python train.py --num_key_value_heads=24 --hidden_act="gelu" --rope_fraction=0.75 --attn_scale=0.177 --bias="all" --init="orth" --init_std_o=0.0 --lr_mult_qkv=0.5 --doc_mask=true
MLP neurons of a small language model. Each row is named by its layer, matrix (up: input weights; down: output weights) and neuron, and shows model dimensions 80-143. Each number is 200 + 20 x the weight over its row's rms, rounded and kept within 0 to 999.
After each neuron's rows, "raises" lists the tokens whose logits its output raises most directly, leaving later layers aside.

L6.up466,206,169,208,220,227,233,217,201,213,222,213,220,205,180,208,161,232,199,173,209,191,179,173,199,198,193,188,198,229,219,180,205,189,233,175,182,220,215,201,168,182,227,219,177,206,218,203,213,169,222,185,181,213,207,177,269,182,191,196,217,182,201,202,208
L6.down466,185,190,206,205,172,184,221,170,221,173,227,203,222,175,242,202,240,220,187,221,213,198,239,183,211,151,201,206,165,175,242,206,193,193,218,174,185,169,221,192,196,192,197,189,149,195,184,228,226,165,217,218,206,206,186,188,230,219,227,188,173,191,188,186
raises: " because", " unless", " towards", " since", " when"

L6.up870,211,225,226,226,225,167,180,190,186,235,231,211,218,204,211,181,200,201,226,189,201,213,194,182,208,181,193,203,175,221,202,199,226,200,190,222,180,226,219,213,217,183,206,174,212,170,219,193,233,221,200,209,218,177,188,216,193,202,219,221,188,205,214,217
L6.down870,161,201,228,206,214,173,190,198,184,219,222,221,208,200,205,179,211,160,196,182,194,196,180,224,184,213,246,196,206,188,170,215,220,163,186,204,187,183,243,218,204,182,181,218,214,176,204,192,229,211,231,199,184,154,212,223,152,191,201,227,194,202,212,214
raises: "ter", "ts", "t", "ted", "led"

L6.up1207,226,201,175,181,223,177,239,183,210,161,229,219,200,160,227,200,202,213,231,216,218,154,217,192,216,224,221,185,198,192,216,197,193,203,228,169,211,182,142,186,244,222,185,181,188,160,224,177,172,199,200,166,226,183,162,210,198,191,176,192,189,180,218,159
L6.down1207,186,234,220,211,220,184,194,215,227,172,221,162,215,204,180,232,181,201,180,208,197,207,181,196,145,206,169,159,215,208,197,206,211,194,145,195,227,196,201,180,195,200,225,218,185,202,205,189,192,195,217,209,183,192,181,227,175,178,206,187,218,188,210,203
raises: " regions", " centuries", " seasons", " languages", " periods"

L6.up417,153,213,218,197,199,188,199,223,240,233,202,191,208,201,249,204,206,200,165,156,185,202,211,196,219,239,169,197,200,192,239,230,216,205,194,196,200,201,194,163,172,218,204,211,211,219,212,190,203,190,216,170,197,197,189,209,235,190,183,199,236,214,221,186
L6.down417,192,224,231,210,197,201,232,185,197,181,224,226,194,239,208,166,203,212,212,203,235,193,206,215,196,196,179,174,180,192,174,216,213,200,214,184,192,194,184,164,169,209,188,202,207,218,210,194,183,205,217,204,197,211,172,204,193,187,211,214,189,188,195,210
raises: " which", " whom", "which", " where", " who"

L6.up1144,216,206,189,183,175,192,194,211,196,178,200,213,224,193,193,202,220,189,196,178,206,133,209,181,196,233,227,236,217,199,224,191,224,230,208,176,195,173,198,178,153,188,163,150,215,190,199,181,217,228,192,182,224,195,204,212,199,202,202,186,211,218,202,208
L6.down1144,211,201,209,211,188,230,225,218,191,201,199,179,204,202,176,196,195,201,175,228,207,179,196,160,187,185,193,197,185,188,212,186,202,211,183,185,178,179,167,207,238,245,203,221,153,235,201,219,220,170,173,192,208,187,203,195,205,189,203,203,179,182,222,153
raises: " seasons", " battalions", " locations", " episodes", " titles"

L6.up2584,180,211,196,245,192,219,202,198,206,203,213,184,196,175,253,198,178,213,204,198,175,217,210,202,216,189,219,185,206,235,207,195,217,223,187,181,191,214,223,223,191,242,228,212,232,205,191,200,181,176,172,176,189,198,202,227,182,201,182,171,155,206,194,213
L6.down2584,203,217,227,215,188,187,203,189,221,164,174,207,211,175,226,191,222,215,199,221,225,199,244,208,151,191,216,204,171,190,216,240,193,191,166,198,210,190,211,212,205,227,188,206,168,219,192,184,215,189,209,165,204,213,177,176,220,212,188,183,173,204,188,166
raises: " thereafter", ":", " because", " as", " since"

L6.up2564,225,199,172,175,207,197,169,205,195,223,226,217,197,210,183,194,206,197,234,226,258,184,176,213,238,196,182,167,209,199,198,202,218,182,197,183,181,192,198,184,216,207,226,177,215,238,202,231,181,224,176,182,199,208,220,244,195,233,198,220,237,221,213,221
L6.down2564,227,184,222,200,203,204,184,216,192,186,199,216,196,190,185,205,179,205,189,215,202,203,172,214,231,176,197,200,199,184,187,226,192,183,199,157,218,158,187,178,200,222,228,195,212,201,229,219,211,178,167,213,182,206,223,183,205,175,209,182,189,140,226,214
raises: " to", " into", " for", "To", " way"

L6.up2852,179,214,204,214,175,219,221,157,216,177,199,207,209,181,171,186,197,177,182,191,167,215,210,193,180,210,204,251,206,190,214,213,198,220,204,160,216,207,174,189,223,219,221,177,177,192,203,195,193,215,185,171,201,199,166,215,187,164,194,220,234,219,179,194
L6.down2852,195,167,198,176,176,190,189,201,210,233,196,170,222,247,211,194,208,203,211,225,218,186,209,182,213,237,180,202,180,203,220,203,187,223,194,211,168,162,210,183,199,185,203,207,211,246,238,199,192,215,210,188,214,215,181,200,234,205,197,193,201,210,197,210
raises: " of", " Of", " against", " to", "atory"

L6.up2980,210,226,234,209,232,194,221,204,196,182,200,215,219,216,238,201,148,198,211,206,240,208,173,204,231,200,159,179,180,228,193,183,172,199,212,197,203,228,187,213,175,179,221,190,234,183,176,201,204,194,213,180,179,189,169,217,218,160,197,195,199,195,221,177
L6.down2980,216,186,191,192,204,236,179,205,215,205,212,226,203,185,167,183,197,190,229,212,158,229,214,178,184,186,203,201,177,182,209,185,207,240,228,190,180,210,210,213,224,216,202,214,198,178,178,197,207,231,212,229,167,236,215,204,197,214,171,188,203,204,180,198
raises: ":", " being", " having", " showing", " giving"

L6.up269,186,220,179,166,167,235,175,184,181,254,214,205,191,212,158,211,163,229,181,219,204,196,206,210,179,237,208,186,225,218,201,191,220,228,200,195,189,188,174,215,227,200,186,194,194,181,200,188,221,199,204,207,209,202,222,207,198,216,193,182,193,206,208,200
L6.down269,187,202,207,201,201,211,206,198,195,193,210,185,198,150,198,185,198,208,198,193,183,175,202,227,197,184,185,158,188,180,194,206,196,237,176,190,191,217,195,223,214,193,195,205,174,205,207,165,184,172,212,165,199,226,191,189,187,213,224,155,198,213,214,215
raises: " although", " despite", " though", " however", " respectively"

L6.up1412,206,196,200,184,231,208,206,184,209,180,227,192,192,230,199,261,168,234,215,203,156,190,202,188,205,199,196,210,197,201,205,177,223,190,184,197,216,219,192,238,193,207,166,194,198,166,173,179,201,182,183,188,189,169,187,185,197,201,204,165,203,203,206,152
L6.down1412,162,190,227,195,191,196,195,208,209,185,201,195,212,201,201,204,205,210,217,225,245,190,228,201,216,209,206,163,181,207,207,183,192,207,214,197,212,174,209,208,226,155,201,220,182,187,181,205,198,183,190,191,200,137,213,153,223,176,203,192,206,220,209,223
raises: " against", "):", " towards", " during", " this"

L6.up174,228,221,214,189,211,195,183,201,156,221,219,198,190,226,212,215,217,191,208,212,203,217,204,221,185,166,196,203,172,219,189,182,212,202,205,191,209,181,156,219,209,197,216,191,209,171,209,199,216,184,178,201,192,215,261,183,187,180,203,181,186,219,188,224
L6.down174,205,231,183,169,164,167,195,229,173,218,224,210,220,201,214,195,181,218,193,190,183,217,217,221,200,244,169,188,211,192,219,187,210,170,210,204,231,177,211,153,184,163,127,199,187,170,164,168,240,173,218,190,221,162,223,176,220,229,204,172,208,217,177,220
raises: " £", " $", " ~", " over", " million"

L6.up2675,167,245,187,215,196,214,164,205,198,197,205,188,211,216,188,190,177,214,170,177,250,214,202,213,159,169,241,191,208,200,216,200,209,207,228,192,220,206,206,202,193,215,239,182,219,186,219,238,191,199,183,191,190,205,231,191,220,183,197,205,216,220,233,193
L6.down2675,182,214,212,199,201,201,230,198,207,173,201,208,181,193,193,197,210,193,210,220,166,230,211,192,175,206,205,203,178,201,217,207,204,223,217,252,195,208,244,242,210,148,228,207,208,212,210,202,194,197,201,221,180,215,221,175,172,212,155,213,206,223,213,192
raises: " it", " a", " him", " another", " that"

L6.up142,206,154,197,235,173,193,186,205,193,193,209,205,170,188,218,182,208,212,219,191,207,166,189,231,234,180,198,212,184,200,240,215,221,179,179,217,173,189,165,184,212,218,166,222,184,176,196,198,221,189,207,220,204,184,211,195,192,189,206,150,199,210,212,196
L6.down142,192,221,229,191,208,181,196,215,187,229,203,204,211,237,175,203,179,215,209,219,209,172,184,198,188,215,203,178,198,226,196,161,198,197,191,200,180,238,204,198,206,181,208,239,224,219,183,210,173,192,215,188,197,248,213,203,200,193,211,244,198,224,179,192
raises: " their", " its", " the", " another", " other"

L6.up2539,186,223,175,193,194,218,222,187,251,183,227,221,200,214,177,188,193,200,182,204,214,204,181,214,195,208,210,204,148,174,213,200,189,205,212,219,209,165,215,195,203,222,185,199,155,205,197,195,209,228,221,205,193,169,195,233,182,159,202,200,213,191,182,178
L6.down2539,184,188,195,173,200,203,230,203,194,198,217,222,211,191,210,178,172,203,190,210,160,155,177,185,215,214,179,202,226,213,215,154,176,191,220,186,213,236,225,195,229,203,181,196,197,222,205,201,195,203,208,213,206,167,203,194,169,178,193,185,168,189,171,217
raises: "ived", "ged", "ched", "ied", "ars"

L6.up481,197,184,189,231,200,202,211,217,215,188,220,203,175,179,223,212,159,229,191,193,195,200,204,233,230,197,184,180,204,196,199,198,179,185,224,185,170,234,184,196,194,222,197,165,151,191,180,186,212,195,233,155,179,172,187,219,184,156,182,175,220,224,172,206
L6.down481,195,193,200,213,192,175,217,216,207,172,215,193,195,210,194,192,219,246,213,233,204,194,221,214,206,202,150,208,179,183,186,252,211,209,216,214,168,195,214,208,211,220,199,219,192,220,217,191,168,198,187,165,199,207,166,208,213,210,187,223,206,200,214,207
raises: " episodes", " times", " periods", " occasions", " seasons"

L6.up770,215,222,215,184,206,200,217,205,201,237,190,179,166,186,200,222,199,201,176,169,180,213,182,202,211,216,182,181,199,230,214,190,182,190,219,197,180,200,212,232,156,184,186,170,175,178,204,217,195,202,199,225,156,203,206,203,174,211,216,161,192,221,198,216
L6.down770,202,188,225,181,190,201,204,247,175,202,174,160,231,223,173,181,194,200,194,201,190,175,215,185,184,218,187,193,207,188,189,182,211,178,219,199,225,225,184,219,168,185,158,189,184,207,188,201,201,185,180,209,176,248,201,207,211,234,216,164,215,173,209,187
raises: " performing", " giving", " creating", " making", " having"

L6.up158,219,182,196,221,200,234,181,232,245,199,223,171,192,200,193,186,183,186,252,188,221,178,231,221,210,193,188,171,206,185,191,180,228,211,181,192,215,192,214,235,217,235,209,201,222,221,196,181,200,191,190,221,210,200,151,239,180,176,183,207,153,244,178,201
L6.down158,195,166,223,203,189,197,190,219,203,207,202,186,228,208,229,188,190,214,181,224,211,165,215,235,216,242,211,186,188,177,234,197,186,198,200,210,191,168,199,193,208,175,203,196,149,211,193,180,208,173,209,233,229,162,211,184,192,197,204,207,198,194,202,193
raises: " of", " Of", "ched", " needed", "bone"

L6.up2185,218,178,199,198,207,199,191,154,195,190,211,196,182,219,190,217,237,193,187,202,225,183,185,217,188,226,246,217,226,208,225,206,188,193,191,139,228,215,206,193,176,197,204,219,201,216,223,193,175,205,167,188,235,205,209,200,200,180,197,245,216,191,213,176
L6.down2185,198,216,189,206,191,176,213,195,218,173,182,173,186,204,215,199,218,186,225,176,215,220,206,195,202,213,204,184,198,173,175,202,224,224,184,217,182,215,213,214,194,184,202,211,221,192,235,204,196,201,208,202,197,216,216,196,185,196,186,222,231,195,199,199
raises: " the", " it", " them", " him", " any"

L6.up1065,178,200,201,199,219,211,207,204,179,178,207,239,193,223,208,211,192,200,226,189,233,214,194,190,220,198,204,232,196,205,239,226,200,213,192,174,210,225,198,211,197,208,222,196,202,181,202,199,192,185,236,205,209,189,199,174,201,202,192,226,196,177,193,183
L6.down1065,193,192,244,200,211,170,194,236,199,195,216,190,193,218,175,192,174,210,213,225,161,168,206,208,200,212,204,193,173,196,254,201,209,191,207,203,197,226,184,184,193,212,159,187,204,226,199,229,189,234,179,197,207,205,209,182,180,195,173,198,192,190,215,199
raises: " order", " which", "ad", "which", "gen"